{"vocab_size": 5499, "norm_eps": 1e-05, "rope_base": 10000.0, "init": "uniform", "beta1": 0.95, "decay_shape": "linear", "train_tokens": 444200000}
MLP neurons of a small language model. Each row is named by its layer, matrix (gate and up: input weights) and neuron, and shows model dimensions 16-271. Each number is 128 + 24 x the weight over its row's rms, rounded and kept within 0 to 255. Numbers have three digits each. A neuron's up and down rows have the sign that makes its largest values positive.
After each neuron's rows, "fires on" lists the tokens most often at its 100 highest values on Wikipedia text that the model never trained on.

L3.gate589:189116100092136139121153135116157147159116126122147111105136135126141148110192147163182131190100086166155116144139117139118117177120111157129144099166099122141093138137115138124107116151156135113116118122126120149143136136073125161115140116135133110110120127121109106095094143104159106121144104142171177121146120130118131136128120087113103141173168119169186155116133163085151081109103128165118124099147152095116175131133120112144126150119128155127132146152119112124158131156141094131134118104109094124122109117132132136159162146137155144123152125161129117144145087099119118130146125187102123131125086162092096128103105124142117129164188132117144124123121088135148118126147130108139115119080131121124083102125135145147138068127113152103114144114102133119130095148138168
L3.up589:174110142120128106134118166095121144144116126101110104119112141123100127129128105123162128186144162150139158128151133180128139145127110157160113082107144109151129109164111098143118144121152158077149125104149129149161132124097122158143129120133113112114138146088102112128107123096151114106144116182126183075128110148130111144132123115099130108159111109163172128100141166111184140108079143144117109119140136094130127130132118083119147102099112126129155144144113099121152161157116131099100078162084145132130103144180123141190142170166113119144141124171173160173145140135048116128118142141128100138150081154115127152122148088133091107093142102140111121085133090127211117104095128132144134109107153134104096101111137104129175119092151113170141129110101111145100109122140158
fires on: " created", " founded", " established", " considered", " introduced", " formed"

L4.gate40:115117102127125140145114144101156119165097138090136167135138114136140128132117145110101136114164126101131165072128142170116136151114127122111130138086129136126101097110163156123147177126077111100175115121091112119140092144082139148128151162133105143112078113115107146124129114131078138131186101153131105117099125094154136170119097155142139128103142174109143092145124126099116124078115095134139075172104116133147168146104151110137159150142169133142124119116139125120136134110137141155119143134127158120194120134151127124128142110120137112147113093168131141097158107132128156122125140136118169121146116172102146117108107139154111107123107126105148110102153137128132165106187144106133120136157187085150104130131130123121140158145130122145093151118133160148146148066102119
L4.up40:113130091135116149136113143086138093148104118124121171116129116112110119091098160081105136122141112095130136084144116166092131135121111114093100133098145122126120105092153139120138159123109068118177115122091131134172123165074137134114125170127118150091099116127112141115120120136102134118183122128154123136120141131169120161120122148106128169086142156104105115146103140118146108076101114134132099180110121162121151113114180129159138174124165095117153131148118075170154114109144116146120133151123143110164120108120152125157146112149150116131124106139100125116118115122137188072119122155108147115154110157098148136112116122156139122119137109161147112098111117136155131130186147111132115145168187102139107127154107128105131164176112139137124164105137150142147083109127129
fires on: " Mar", "ran", " mar", "mar"

L3.gate627:175113139099152105124081083117067066138134111097116115174132148121159128137130156123141096165107097116099167093114101139114109125136174079123106147137123121188147157125124137108145144090124146112149131127133120107165130124119110131155107168113156131148142136123136138176125158108160117135163122136139118126134157151156113123115087118154120102099089151119123149138179117115135147139111114167123122115137127130102122156129087143153144136131172135121146166149133152131159154086138130122149112120140141136125139140156140142143144139199098106143113136128124115119118085126055123116131098101104117134147133069129154123112140152166138096146104138126110102124139138114105141123133091182110126126118165095165128115088140137153102153160149141138149100096110139115107150122119137
L3.up627:133115152147076148128135104128112122123088136125121143170151084081129140069138129140161121132149096160136166149133119148117110150162142116118127172110147143124137124130162124155106133101107121154123119141105105095145124096158115148102111118123148102167112093153152134133125117087133179116176137070169130149125140122149112139093156142162137152106120118118080122112160078145092121139099120146110143096149103145152125136184119155171107152129163124128151132148106131098147155137148144159086169112165151139119124101130101111177140163159112081142123122156105135116120125119107171081109102118103142080127147125132127154116119149106132108164089095117124150183122134140113138084116127150151117129140175137176138121111107125104084122158131163122124144136142146112094141110127153
fires on: " par", " dist", " inter", " ar", " cor", " med"

L9.gate596:108137169148127081135173085128147121108115113089125148145177194076145158136142101159165127143123129121135176128125131118054133139135148149103120048117137120120137121151140134135124086123157146134087189131145121150100122129125119081136105096141083153167160132129123118096136145174117113102135097126115140164139136120092153130147142132124138120154171116112127141167149113144152125141166166172143158130148148123141145118073136120117141105119133094120122117146125133147133171117125130126097124115164145159134119119142108123094114130093138161134151130214139120100137117123140177117094166136155147170147143123118120147115100102137099148158153183141109129118161094159133128105147132149089145169122129175118140127112148130155127124141122132101119113133119099131103113080140151
L9.up596:139149151121075132142144124137170139120126121138133149096150115096117148095168122157119131105091171164150146105141163087127128126165125124167140094150110082116151116125077148103131120103132130130107122145105097127144114148121144133147061159121153110144139134142178119118125165167176113181103135149095146145174137120073115106131133130130164142125150111133127111126144121141122153165114152149124113127162172140131117106151109140132131132190136178138118090119145107132101113107103106090128117078137121116126136121109126115111137116169085088093098093118127119076154153087115154140127130105091119172108109174132161098136111129093123149142120119121088051157127150100123141133166164126136114116130127099140132164146101179124143164141148147091192111130060146134113142132115096
fires on: "\n\n", " born", " (", " son", " s"

L4.gate326:137131104130110140133130162089148118134085136123099165164139089135139083097087173125120116130118091117156146117142148137120121147128123145108089115122196120128125107105148127145107165140101090122174088126115120139106093159131107146107135192152073148117147107122121143122142146139119124163166134158139138145128130133134137137144092152140112114133080147084097119130159148123137116132115140136102084170118108116143161105130174109151126152106131127116129096091139082119144098075127148124158129155143163091135129150149124160133108137122097083135147099131130117115153098099166153116100112142135088192172171155096141141096135126115146119177143120118136113108117081144155131135181093111146120134170155126117127151128132164124159128109121119127118136127151127165176138141146128
L4.up326:133139125126130145122097155098136104153092126137087136161144113107118130083100126118114158120094116141145110110143141138120089135108127131114101120085155104161115126106182156126083156108109084136189085112127134119120138099114133142134135143119085105123143094103122112107156140098086142126127115127158123101128131109144115126108123140120109108147126142094104102111086129136119091124142127136126115157137076104135174092123171151132103168091160154109135119120143103190122140112136141117154108147099176080146150115159128148161152119146117108137149123122112107144098092069132168098065086133172110129156130133100161160107161128184153138193141126139122105111128134154150176106187114093121126129126179106135131114142119121135144135134108158112115139132123127179128107119162132
fires on: " Mar", " mar", " Bar", " Tor", "mar", " nar"

L3.gate166:156163129119096166129129148117123148130116099110119123131184120080126171098114103105100141158078168133109121141100182116150131094125119089157120141115103116109146147155165161172113170133116136172151091147146174100102129147085138118137138125161157098140152112102150134163140163111157159076131150107067117134112110151118095117168132168103098135129137106136102095140143127102143113127106054089118104122149076155100127117125110111104108160125160115110146127131134150160099167168155132144111158193132135123099149111120112116134139124112125121142111151150130143120180107158109111143138136116067152141122126120127102113140123142128162141121132142177121140138134156118120177114103122135097117119173122121073140109118153116149097120121092126112101140117107160139099126141175125
L3.up166:110117152109122130138142183101122127114148091127133092165102125091116107144135089108150113125086106109102123137153095114100111173121114123108116106109130107142127098152104143138158107138096104144149131128101113117145146106114131095135101097089180124171146113093145170165123135160114141157129155148118091158140159138150128165093164100164107171106172138163075133130131165142132101098128078126123137123138166115113103139103134106155163115127184125125081121113123141117161048142157126142124148124093146153145096095163142126149084097127136154101157151130123117134133093144072147156120136134119110164110137150154121131114117142166162113138164120145119131144143191136096134124146151174142111174108112103117105106145128163109115155154087112095146085073137146096116106075129153
fires on: " dist", " col", " dep", " Col", " cond"

L12.gate645:137135151140154120153115118133130142174142143125125135107121139148158135111128146132112087158118114155132151104140143122121113116106126123073176142107138117150122113080137143108092165122168144144155113142146133099121148132142134113159154075124135133113127150119117152152154113147069127096137126141119141096092140088099101134168134155110143095128090110134148151164107108139119201099138116130182131114129122118153082172126118142127137114121133165130149132114101143116133151169089080160111122123148155134108098167139127100128137114134135169096070122141106145139113173212172109140116139108118128122132117120132087119146133166123136137148133120151121106147115148104118150104107144117152122097086110128126124115100097125131135096132132101153111123137172103146125162093104156
L12.up645:128125128159126111140147112151156131102145149128133136135114182085170089144172138085122110136189047139114079106107129141134125112146178114147112131102150132127120118084147148116133103152124144118101082129149099130156135106162178153134103130134126121149141120165118099139153154158163112134086122116094117111115115181132132107134142130118125127138119158163134160096102098121175072120114100168114100140095146056124125129161118140142121093139154119084124088130116125134133128064109151106138092082147118144101073091144113121125156105140131144133127110175138135142094131129114083120102153109162099113137140124153124128123126113158173121116102147174133113132131138166111145135150177134148118114090115086084141107110125112120070090134075131164086105105123153109101132100149145
fires on: " is", " be", " was", "ad", "E", " he"

L9.gate756:127105154143122124138151155134134143102141144103110142157145092118074126117151136098084149101118120112139141120122169163148116140125181113137105160113092118167141096122113123111113159102102127107138111115136164146091115139186117067141124139157134087155109136123159148116142113169101128129139119141107126144125119150117109110114127151160137097083156154110125111135120119154116129133110131135147067076072129089162128137159097122149119139139113115120079125154138144063090114122134102118157111150121167141157122095131144125166150105099102086107102123135096096146136151163135128135133124137166147143125113117137111137168109124151094163125123161113147159115176109099127161086148149151118150195129142121121141101132168116163135109100170109145110132187118121143132126205093118
L9.up756:127132138138109169121177114104094163106099109130158095094151117161125123166160119117135129102109132095130121177154141135127149107141166138141089103159108131140108105099156151105114112126105156108086121133078095092137138125153144114120134182135092126125159101145104141116091160150194138131116112150078079144128119133136048091104175147118156123159141156114095150092129152128137118141092126136124154152153130081134145110095094131131127100126121131106098095104127134110131136118114178138160133128129150162146101135120107107169142115111166134137108096122133121116144136159143137112071128104105113094130172136143139142174120120080147095153095148090128181124120130084178132158160157144126165126158130152151104164131111136135119124096110118100100116126142122142105155137134136
fires on: " All", " all", " suff", " off", " aff", " opp"

L3.gate64:139131148099157138166112107144142151148124103147130107125131127127129114142118109160112140171138141112119127141132051181153122084141105150129091107116109114139104130146106141134072150112145105125096135131152136146171127147082093169140164107160133124111132108088113098133123146117162170094137102154150126105127099127134117163153114119106124147155132090153130151100085128092133155099095136141138152102127098144134177094088161081134132153125145116138135099142080130133064147094151073118155119159102148135121129107161165133131113136171102197112118116127097127136155104092114143117128124156106128129131126119075131114114143098130106093125164101146155065134152113135130124104131119122123099095130132139157113122163180132119147132122094146094145105145107093123131113109152119
L3.up64:140152153105145154140112079121114152091139116127133095137104125106137097167133138152121129138134130141132129103091080158122133140119114117164115126120081136141099123161110115149101127117155134163112160106146147144155119140096135171156189120138149134104150169110122127124093098142149139079128089135164111128126106138117113195159092095095156149189172108133142144087101106123137140106096164138115162101100100122107142098067137094119123160129151131095162105158113140120094144109125060134153094172086130162096098101132122130111104150145095164124111106098109131137142134117126134131128122117115135118145079119091112105101117114111143143155158085138139083139135134131161085145127140119102147096101108109160123111151168118109136141114119127088139141157136119160117087155136126
fires on: " established", " founded", " designed", " significant", " built", "ined"

L6.gate241:119114109104133103158099159156113136076122124146164117138087118132174130165168132149105163099124139095119095101110152131178147121144141119114147093098100096134123128118164114178137155121119136070167149113093113129123110115122130152117136074114164134096146149092111136130142122142126138124119105120109107157121126103144146100135131090112128147129143121139123133098152103147142102114145115118131110175103124121084146141131133140167096128147152126115108113152098108138144171104160132097109117138131118128121107161149098119136134191134145102141115128113129121156108108126120106116086094135080148128161136125128142186145133092094104105141157126093126117090110114149134143132140146140139136143154169131111108110115137123115106101121128154129090121126088142106146097061116103
L6.up241:147126119119125142108137124113119153179177093114110142114130134169139101118114084139143117118148155154111137148151107096080104112121120143139106115134136155138139125097113149114118126086121091111131152118135105149118114120135147103145144133151134152123146084170118138101168148110149123138097122101168142067128153144103100116193130127156181160151090117121175133124104101104084126094161113115161121061114143121131141115126127131135120118144101138152124175114105144123142079114116108106160126143103130131110092129119131123138105129142113120116124115121099129149132139105149128123156144157161097180127090150134130085121141134158162099115129154160091113173108108104096101131099167158148110086168161141124172143149138168143154113124104111126136155089122140148089134132115093
fires on: " con", " Con", " sub", ";\n"

L3.gate387:153150129110213142141137110072142080114117122136153102144150137141139121127158112183152128178115100124131135112132143110112131107157120138108121103157115182118125120116108156151143097167143124119135138126139122121114140121106135149123110151160134103187131127156112103124101090098170105122138170111154116124077128112174115101098098108139147135108152147118160117105135135116134155131122148152132131114091092128168163149151134168136127200115090097099104128134146143112131150164102135115194117104095090138120110122125122084136135120127179146092168103131127126112128109104119135117107100163141111086120105160132109101121136134124116115103141137139141141145098081129131137133114128102137148080099115095120077134109099145126120108162161111116060112178113115151099088119070122
L3.up387:134122118115166091154111107091126145115078113129091066125121125147095117116147101131133142172080169119124129109146133155131140137151140186094152110161094142162126104139153150125109092137138137082135124111147126078171133118114150151128127094134144094108160134109125130099131109079147163154139137102129092130134143075159097159119134091108133096154106122143135121105154125108135144106115195137130155136156107143131130139109133161162162147080133095093118150114130129146115159144111140124167092125054121139142108149125142126164131142197105179089141130130125136147134120118083181086084143121144094137147104164116111158102151100136130124117138129111129139110123129131124144118109130121126170110141177109131124139105132139126150125107179109141127136148103124173130092095096156
fires on: " made", " still", " considered", " eventually"

L4.gate743:148117116111137143144114065112102135137143156118130101153135155120137151117155096166152122167082081131129147096147137162157122143132157161093151071139082148140130110137159131140126142109136156072134127128153138140133130133107127138171151130118118100135157120109136136147111112104131145127155127192145086073080126076142099119130134151137115127160084147115135087133171130117107181122134131132131104125158075152152126151119115160151137168088120115134074078142162182119141174116093116084145107133119129149116131134169134135123106123112133140086115142160104119136123125137064187125112127132150119110163103131113132154164131142088112147131145154105170156112134086094128161098136110103101118123125122121132149113116146105109143122108151108099132080140103144132092126131121073
L4.up743:153174077131153087108147103129103101137126167147117091122131137082109130115139111148110130145120108113118115106122164165125111124118150150079172095130122155144125169135168152151132117141132120084174110145108131127113101074140114113132130129110139086177101110137151125102076132125141129139146115158151126087105114086144123117147123119142170171109148125117128099094124117106091177113116122148132150123144048159155140143118151170112163158125132139109123106142128156124150141132144092102192130094125104183122119132154172133127131139115156127088155145101149104090115101116090133138126114122142134100129128157134121137114124139103112137161140144124164185111102118133132144134131064100142134114112117133140138130124116145126142095149170112123116116156115146135082141132087103
fires on: " now", " former", " eventually", " still", " usually"

L4.gate81:155131162153154145097072130139134116135114134132078091109101104146167154124135164170158114109097120129150116150153128086184140147129112145163108125142125069139124129109083183139130116132129101100105137137154138136111162152112120164170137100140131135120136097136148059078104140098151105106151117157140120112128128157109124150190096102135115091129122103100162105138088094118155137122098136183075133104094120133116119130109139099107173174115103141099152097133121163070074153095143135113118123159100119132129106163152134124136152108109115155149118118102145118093174124115073114100112144123104125116155122110125148121114130166125133106118159122124129080119140112127130107096117139150164074160094125127148137132131174147147125096153133175137126126075138150138108108151105133
L4.up81:159150145125095163128080146093113152142126165142096098088122132119175148157133113132157104139112127088109121113126108127142170112131096135179127114131127097129088125109074146174129085134127107117086123131140152117108118132103081103119128108170106131105152093120135077052116130101134151114127096138154098143113069123153122172158087112146168115093120121115171122126139078132125135109091157103102148088114148135128145129109150114123143201125104123134168107106116172098099157098145138106099150154110131127110161136160144104156153127110152175111150128132122131100165148105078085103125165139090120117138140150118155096095130125135104124129127108134131094078132139139127130095162152154113033124088103151128122125107148134139116118141113115130159142103099141128103120117141140
fires on: " number", " created", " directed", " founded", " established", " started"

L9.gate98:141185138143107135153123125125126103162084095110119154120138138134158174157148059128169128155123125131143153121107144086131188151139148130137132104124107130117146120112134108067138105152130134119130139147130136151104122169150128114133128135124101148128169129136117129101194110149157094145125116163121155115136103083085127133125199120127149130117121168114117119125130126123116080146117075171140102169143112124135105125132100125153137182134136146130152101102129112142122123169094119144098100122112115145150139135142068122113088155134129083107150139190103126145131088111118149127105154151139151152150154093136115156148141101095077093107128147128118105083163123179117103166130127133124127126153157128149121108124116083131101114128122144158089149114148140146119110120126168
L9.up98:128128144158072127169140108123156113116150141116146115151154109137137143136087104140141147140130135138142140123096134130146115139131116135133124149089165124118164133134143105096103123131120180112113112142171122168112127086129160153136121161126146161099120084097113152127142184133123098124097160116116146130115124122122120148118079169103131120127126150120125136121117132153132104140100154118110187101130149097101147082143136089126141099104095162118139116124118131155157093092124135069151145134135131128101136129125102104099138131130069136117142136113076105098149115075113112158134183122088095127118102069136139124095124140130107149126114142101133146120126110149090136180143150114113130188123094147157201123136119153115149110143108143156115155193148152113108127143153110
fires on: "\n\n", " (", " =\n\n", ";\n\n", ")\n\n", " |\n\n"

L9.gate534:154146106145115109133138125115157113111145120146163152129113151152134123102121148146140072236134097148141127126120126144176103142180102133172142149131127130107127138126134116098201121161151148138154113095100150118139138110096086111152141127112148161126159115131098134134052157101134098071113140159138132166090160114133130112135081150123106140136113155138154133136124170109112126171117124154136107170119127129098148118111096151127166133127150136131111098133154132094130128152065114108098139128111154139145152177117107067111158119116155131198108103115130144148096119146106107135146132097144124084153183135143120106137116139172133130135116150100115122157121103160142148109122111113161148129110124090143125147069151133136142149111109144119124107143118105124116145122169148
L9.up534:126156116083099122156126171138171143112142133090149134117169105118121166112161113098145127158143125084131160129115129138118100112131112146131147143117122123146109122096157112102131095120133147127147175143114119087208135104126108107145156135119134150106148086151145101111103136157084110136109112177163132141130138086162127158114138149103124154114137131174117151088142115113153135120147141112104090133125103158115144112179150137139110139123100127117115112106153085110115090141127114136077179112108144110126141160148158099087158112163143073118142145123130114095118123154096172180132115165158150099131172123153114136102149104171153072070109122117105110100161125158115155160144127099118166124097135135153109116107137120141138135136105149103108109104169108173097104128155154
fires on: "u", "o", "os", " no", " ", "ir"

L3.gate731:151095147132143129098089135125140132107099107106135163156088173107117101162114128098144122123134094099111139134131137140087084126120163092120128138169068099197108143106147145113076101141103129110143163075161107108184115129159095107129072133131141116148152110120129122115114115128115141131136108097108121147106143121148117091112103109159114063092119139120101110116129153143168151133101093139167105106154093076151139113112114135142119116120153076146103135108108148137105109104156173098111128099122144122135146097190142115161110144128112094151116135165091129129128135146101163148090117137154145178138149123115104136133131126183114115174134139117118099137166133152134124107132145154102124156144109104140119099118107098123152148165160133099146104121097135143142105146121165
L3.up731:140114162131121089108141109114104114136101142139149151102095088111105116148174141124124099157126130124112139105096159105129146098136136104089158143114128130099147139121124200132126144098153104145104144131119067138148067171128145124131079108118116131178093131129121136171131138091173152151106112101142099110103137122139128121127090152129141123090127079128110167101145109111108162133125100144120131072160114152083115145114102159174097123125146195141173138166108137137153119138153105188159152107143154130152126163146107115192088130179128120109115119141127113091107131113104153105102126165126120111091157129120123148122176153112185165136090107120093138129118161099100140097096112118147104148146114127133126133139129088160146137128123115130138097107130132126146110117161140
fires on: " cont", " dist", " var", " r", " tw", " sl"

L5.gate712:116152126110147142126151123157170093112160119135096100184172086125150093149168164125116103147193140141096123117139129163132121175117141130097086121151175128115143124076169166119132096133101106180164116109097164152133151163131150151141126154149125152111117121152141130121094166135148097155196136124111090160139095081133104128155126111099135170114088155131144118184166116125137068112118104102085148132129110125137169100147110134117111164112145148134138120129144162105131111116154066156142131146157148115153084096174103144167125149158145053134146156113139113148115085123150135133121101123119137121126135100131126172131136126150151108101140086128144109135111163115118121115128126118116108137161165126118126179105112097127154109092144133120114153138145100142109149121163138
L5.up712:138060112105105141142099113065125118118113148141146133119123166143174153118110182116146157129124080168183115100097166130153167122109138111140146106093156146121097145146111126097098144127111111081122166137112100109120087107125126129139174114103082121122089130114148117115132098115145149133149117148124126101123156110142147124099112103131128116111160091120132165073125160133092117147113096109130081119133095178129129125118137153183116147106133111152139147118128132103117148157128144105124130110115126145134108117129112145117095133164131123154128106111093149140130152157108218114093170125131151094151142125139185126119115126137156117132114083134072124123121145146127139086141148146101142104158137117133122088149128117125095128152074149097094092125197157141174127101184143
fires on: " par", " Mar", " Commun", " enc", " cor", " mar"

L4.gate263:101099130112115166119142136131126123088057167110142104103099105136122160111144134122112075118154107141141188101129099144127079167159143079156170142137138096140134139181148134136111088117130119155109142120135109119160147112115107137166144144098114142130176127137143149082123133111135152113111095109126119133099157122168133129164078153150159104133122118071125117118129099087123134112123143122146131096106131133146125152156141104143128138134134107132146135090158164150140154137159128180098084136119146156179146109110164086119119157150141154137098136108120143133101084145146138139097121123129148157114151119115125092133076118103188101150142103128134171145132142102107123133089122127128126115148127104155140142099101135163115108138117110135116123114145077111112155139131175
L4.up263:150123115122149117123099110148111103145100130113138156117142076118116112130158194127131119120111102148134090098122154121129118127120156118130106136153130089110120130126198132162073141120127127125086132128111130150080120107109149113140093093114125095183112148121115133156119151104143137136150137106146147112123132141138077139124128112136126161129108113145103129080162107106079145145140099113136104120146102162130103118092110086167105145101178135122147144161131144135108088149122100129127107139105140099112157130086119127142106168141150140105124129140109098082115111145122173111126096158118166133168120133116150133111131136129090143195135114125106111192089132122148147102099094116146163129112145094135111110143138109121121132119097204083125127142099115161127129094159115
fires on: " r", " cur", " Cur"

L9.gate111:166119118136106098127144089170123102140202110109166155126131136137133129131125157163078113136113075118110164147100115102156155128095154136118128157127166104160134146126156161135117150089136149087152112149136105127128132138101121175158111118125114103158154129144116086136114127108109111111108176147136142100136100141118143085121147144136128143114092159156163090132178129128139130102121120126114135123084107123147110164103125105114163123109126165093145124121121149119091142150090132103119130136113135147140086134185112127136127141089189098129116106178134152135132086160109117108139135093142102091123131170154135133104134183147172114114112139126187085115139114123127149137158156114125126124120136115113159115084153144151147088108149135154099111119154127126082105110129128
L9.up111:123098116110096131136112087129120146100104124106130148106105120081112152150121144158116128095132137099109094087117106136109107110096122164146111133129112069142165123131133141080149127095105113132133118087097168139191172130100143126153191129137106103148111119134140065127127129107157137080082093113128164102111098132090187101127118128166124142141135185119151117166061133146117133153104103136132136160152142091161167138136115141154111135105139058094177128140122147110118199078138105120143129090164147137149143136137119112083111116159147133185173119142123164158115118107121136123155124155120122146147120166144131144117151137126128143144131165152101101113123133127099146144096102149131092151119122137136122114149164141122171105124091175133149136109152149101120157136108117
fires on: " are", " is", " be", " may", " can", " were"

L6.gate327:147096142141159116145118096138106117109130133111115098141143134089155142123102166134117114106188080128168126148113064132128150114095196120124130091136170150136125111162127137138106147116138113097095131106159138124130154113122144125126170140111139124134119133140149096160111087110154128108113140123113137124128119117117153140140103150105140125120149154099122152107140148107134156137142127166180124114149140172142110099144098095135113147137135111133138104195113136123114152143132127191080093100117141130084123146146125163099137091154119139183150111167110100137126119117116105165128132124110119131141152126139126124127089155142122118140130142109113100114129105100171111122085137109143120158126156094099128145123170102114135137065133128138162094147137125104133122126155069
L6.up327:120100156100105097104078140125117156094108146116125119093174049126114153125136115155152138130154133171118135129156128127117142167106132105149104122072124186120151096103127138137125171107105095165076152121152139115137135121140128120114125142116140160116082130134147142094138127129124108167113126117092152121157130104115137172171129103134119131105141147118119171082126117134084109106166161093135092143174133172142123118152115145131125115139165139124134138116155150143093137140136125139109089085105133143133138116151100153129121100169064114127145125159130098111120136098164173137119111149158146123117148124101106144069128132145094144123117093163096135131139133130116115123109143142134136138115136099104141165135121111102112062136159111150113131152118093133142130134134095
fires on: " is", " career", "|", "'s", "un", "airs"

L5.gate102:120185130085163098111150167144115146114122156110159132115082158136160104222194113174139130116069151108137135156157162145145138150177149153098155097164114099167121121145186109108104155145078138059132133124109157132134099139140175138120130154152134160123128125113086129159117125096133131133169146127144138136133162096141119121117121113124073123132104148140144107140113092130121103119147070103183092117161137175126113130158129123140142114128128122142159148130109079133134118123124147117144131084155136093128116133155148118149138155156102136140149091141119154148101088147145130090113161105124115133151148128114123154132142149127163125111102135123089134125122123068113137124105148119150128080117155090107142082120153154122121102098109140147144109120133151133149075125132087
L5.up102:112103155127162158155116081124098174172157126122129163104083099153140131166164112142090176126077142108143113127159158144110124148138167161107151132100159128160130152156107142139132125118112126116106125092124149132116138098103103129108153184153143160110181123122117111109163139078126130106138135119143136103101143112137111080119146128100080119138138117154154137148100117167167133083117117134093137096126104138127105129147143112166111130117090105124134160106112118094128120110111135148112138146206140116128129126131103120136148143146162185131141108109114141140127092124113118091074099108085110147116118139126113134125127121148120119099119127152123163121154166094126159161136111127117175137128153133112147102131094138131095128115078115113108149083144145135125085117140123
fires on: " con", " Con", " rest", " port", " rele"

L9.gate287:152141102165150145164078146128133114165088206119124123120104135111161174150111145109127098117154119151139113123147141133112091130134164099143089115129143111110167120144144145121138155126139144117108136091147112162173108135151127151167100117130174149173152124129127139151175098152115137128147161120146168146121096108088116093118135150139128122124102128139124103140133146136100135148146137144153139142105103141147144142132128125193132160157183112141120134103122105107147156093099124192071132111144139128160147122118165110145154133156105130137108150095102157121150162137161122122179125088133174129088138125117115128164117162142142139157096130113136140114155094076107127128079107144163083106133099112142151113103093080118100104093124145114120121126126099151108150128123120
L9.up287:124109117149151137162111126168058112134117159154128153118125162133128148154119115125113110105135137127123128099144195200115093121130138134177134136131102092133177143121132169127129118142152146119146149112119166109110152135135084111121130139164148123131148154130104189087162107134118145150151069121142129152123134111090113112149150136108116130135121141135088114143151143116131135144119104175127108135101144098130138135113097106129112137145141129100118129143162121107128154124118111121113134143108127145160146154119118124163089140112112137126133170112095129110150155157122162100114140081137190126090068137135097114125111141153112127141129142153114149114094083099086128104070138115173085139119114146125155121127099104124170154130097115129128137111101078157155123178163111
fires on: " MF", " —", " r", " DF", " FW", " Result"

L7.gate603:117114156136123173098163032144144111155147143126184121105174152150117106143096122124143122153138113133118115143134152143112106148089143125061140107121164115112131134117149098145110144128086147149154087126197106132119166124122144149107128095084131112141108114125107136156115118108100124135106110130133133100153114130120080113116112118124142158124128191082114099151110113073091132154122089152172106152113121108089175103110096131170111118102161148130132113135131129128130140146088109148125130118150139154108148113164095172143122145101113141129138104180142140111103124113163128126105185111154163120133145125091118153131142159156147144137134155126124136144138121147125140117185130105179113170107105157099169145080155058131121108146104103149131075103135132162141127112141130
L7.up603:077131118155120133110119081134110101148115108139136129122156102135135092134110142121082150144136082140127106169153118146147139121125107153070084142103132107077082159148122139114112087123104113127148150162163133083098129081133111131080177127113131122135147133156077147123129169130117110117132096110108131139188162155169113116101145090151155152136152141109121147102131086118141107168141100092147121170143130146089156121119108093127130091101128126151149133087138108121101102127150063145176145143116121097135168103154136131103112147128134133126143150130191143134093130099211152120094150120148141140139114129093102152130150122154144151146098122134122149148120150114101158125146148129113133158108099161150142160100126125151136157134143148113129145134085138167139117099100115
fires on: " United", " USA", " US", "ette"

L7.gate555:163164138082155141131146110128176100134131130131129090091100132099148115128107164147107149157130095133068129145118143144133163143123163098119145116139127080122140133183125145139137139131103108132133069153177107132080127138135101142130077120110161117177102109094158139165116147132116137135130113153135114113128121158149171098162125163126138130131135119104125135163155168090130111132153137110144113123113138130126100172097125151158133139131143152081102114128148093159113164126131146153072139124110145164132148112085089149132121156153144151151114149122099184095163100176149110120166130103144120114126140110134139129157106147176150125132127155124120124124154127111156124112148165089139104111130135113145116065113110097107161102095140156148152110134147076099143177107116154
L7.up555:158180165092160137098130064118136104121145128154148103084165112068117100115135125141120148132103071120080134138121139141106165106132138136092141142122096125113139139163161140144097128119113100133109084129167105102099162121108149114113110126113157147166111118110134151129158130130136146154139123101108120110134113157158147125158092122141143115091152107119069129129151131123168089120144154097126114123162132135122122171116133141136092083100164142119097147148156088131097136125115171139103176127093130151159155101080070135148117124169173131099134146091075156114135111134101136141105151151147132128096112121124121123132134131129158107141140138107088115147139159115158129088155129116172108133138113149164128061139150130134165070165114152128119095097128097097118145134099149
fires on: " al", " col", " Col", " sp"

L10.gate203:127173097164127143122130121107125096161126152122167115125152098151145158105139137149145098117094114101115104100113148148133081124148081150151176108141133105134149153167152127099154152131143092170138098099110151148127109152084112122116105111102146046179177098118142091142127179149114169136173155130110113110083075102145141092152114129128107143133126160128124111136160134138107092113114123158114083155053160113119145156118123147127130117175158113174111127118148140132123121162123129096090153137119137145116109160154085127150131096161138086121124132148130110089118130138122123144184094137163110139136164136144154129130181150139141132111077146094137143144130096131134125159139095132130120093123109158152092118114124146111107128110143130106127123140138176147125158121107157
L10.up203:123109088144094160094129112141094163143112101139070162128149134133122093099143122147135162121157161135115122117123152119102140131121077112179122145121129143088120132110144127064141116153146122126104118101148110134159113142167124112152155145196138132128157151112160123118113158152182164070114135100128128121148115104094137108149160128137083114154132122127153116126141147143101130128160190103112146123085136086114134148169104074110099102098123115137151164133122116086097110130131102173084138094063169122143155143156147117139121120127141132118129110138119118085128125116085170157123142124102080100100138134123140127104118131127156123132116154132144129146096101095113140172121120146098116119156085139173096120130130119142137118158078123119096132157116156136123111130121127
fires on: " ", "os", ";", "to", "ou"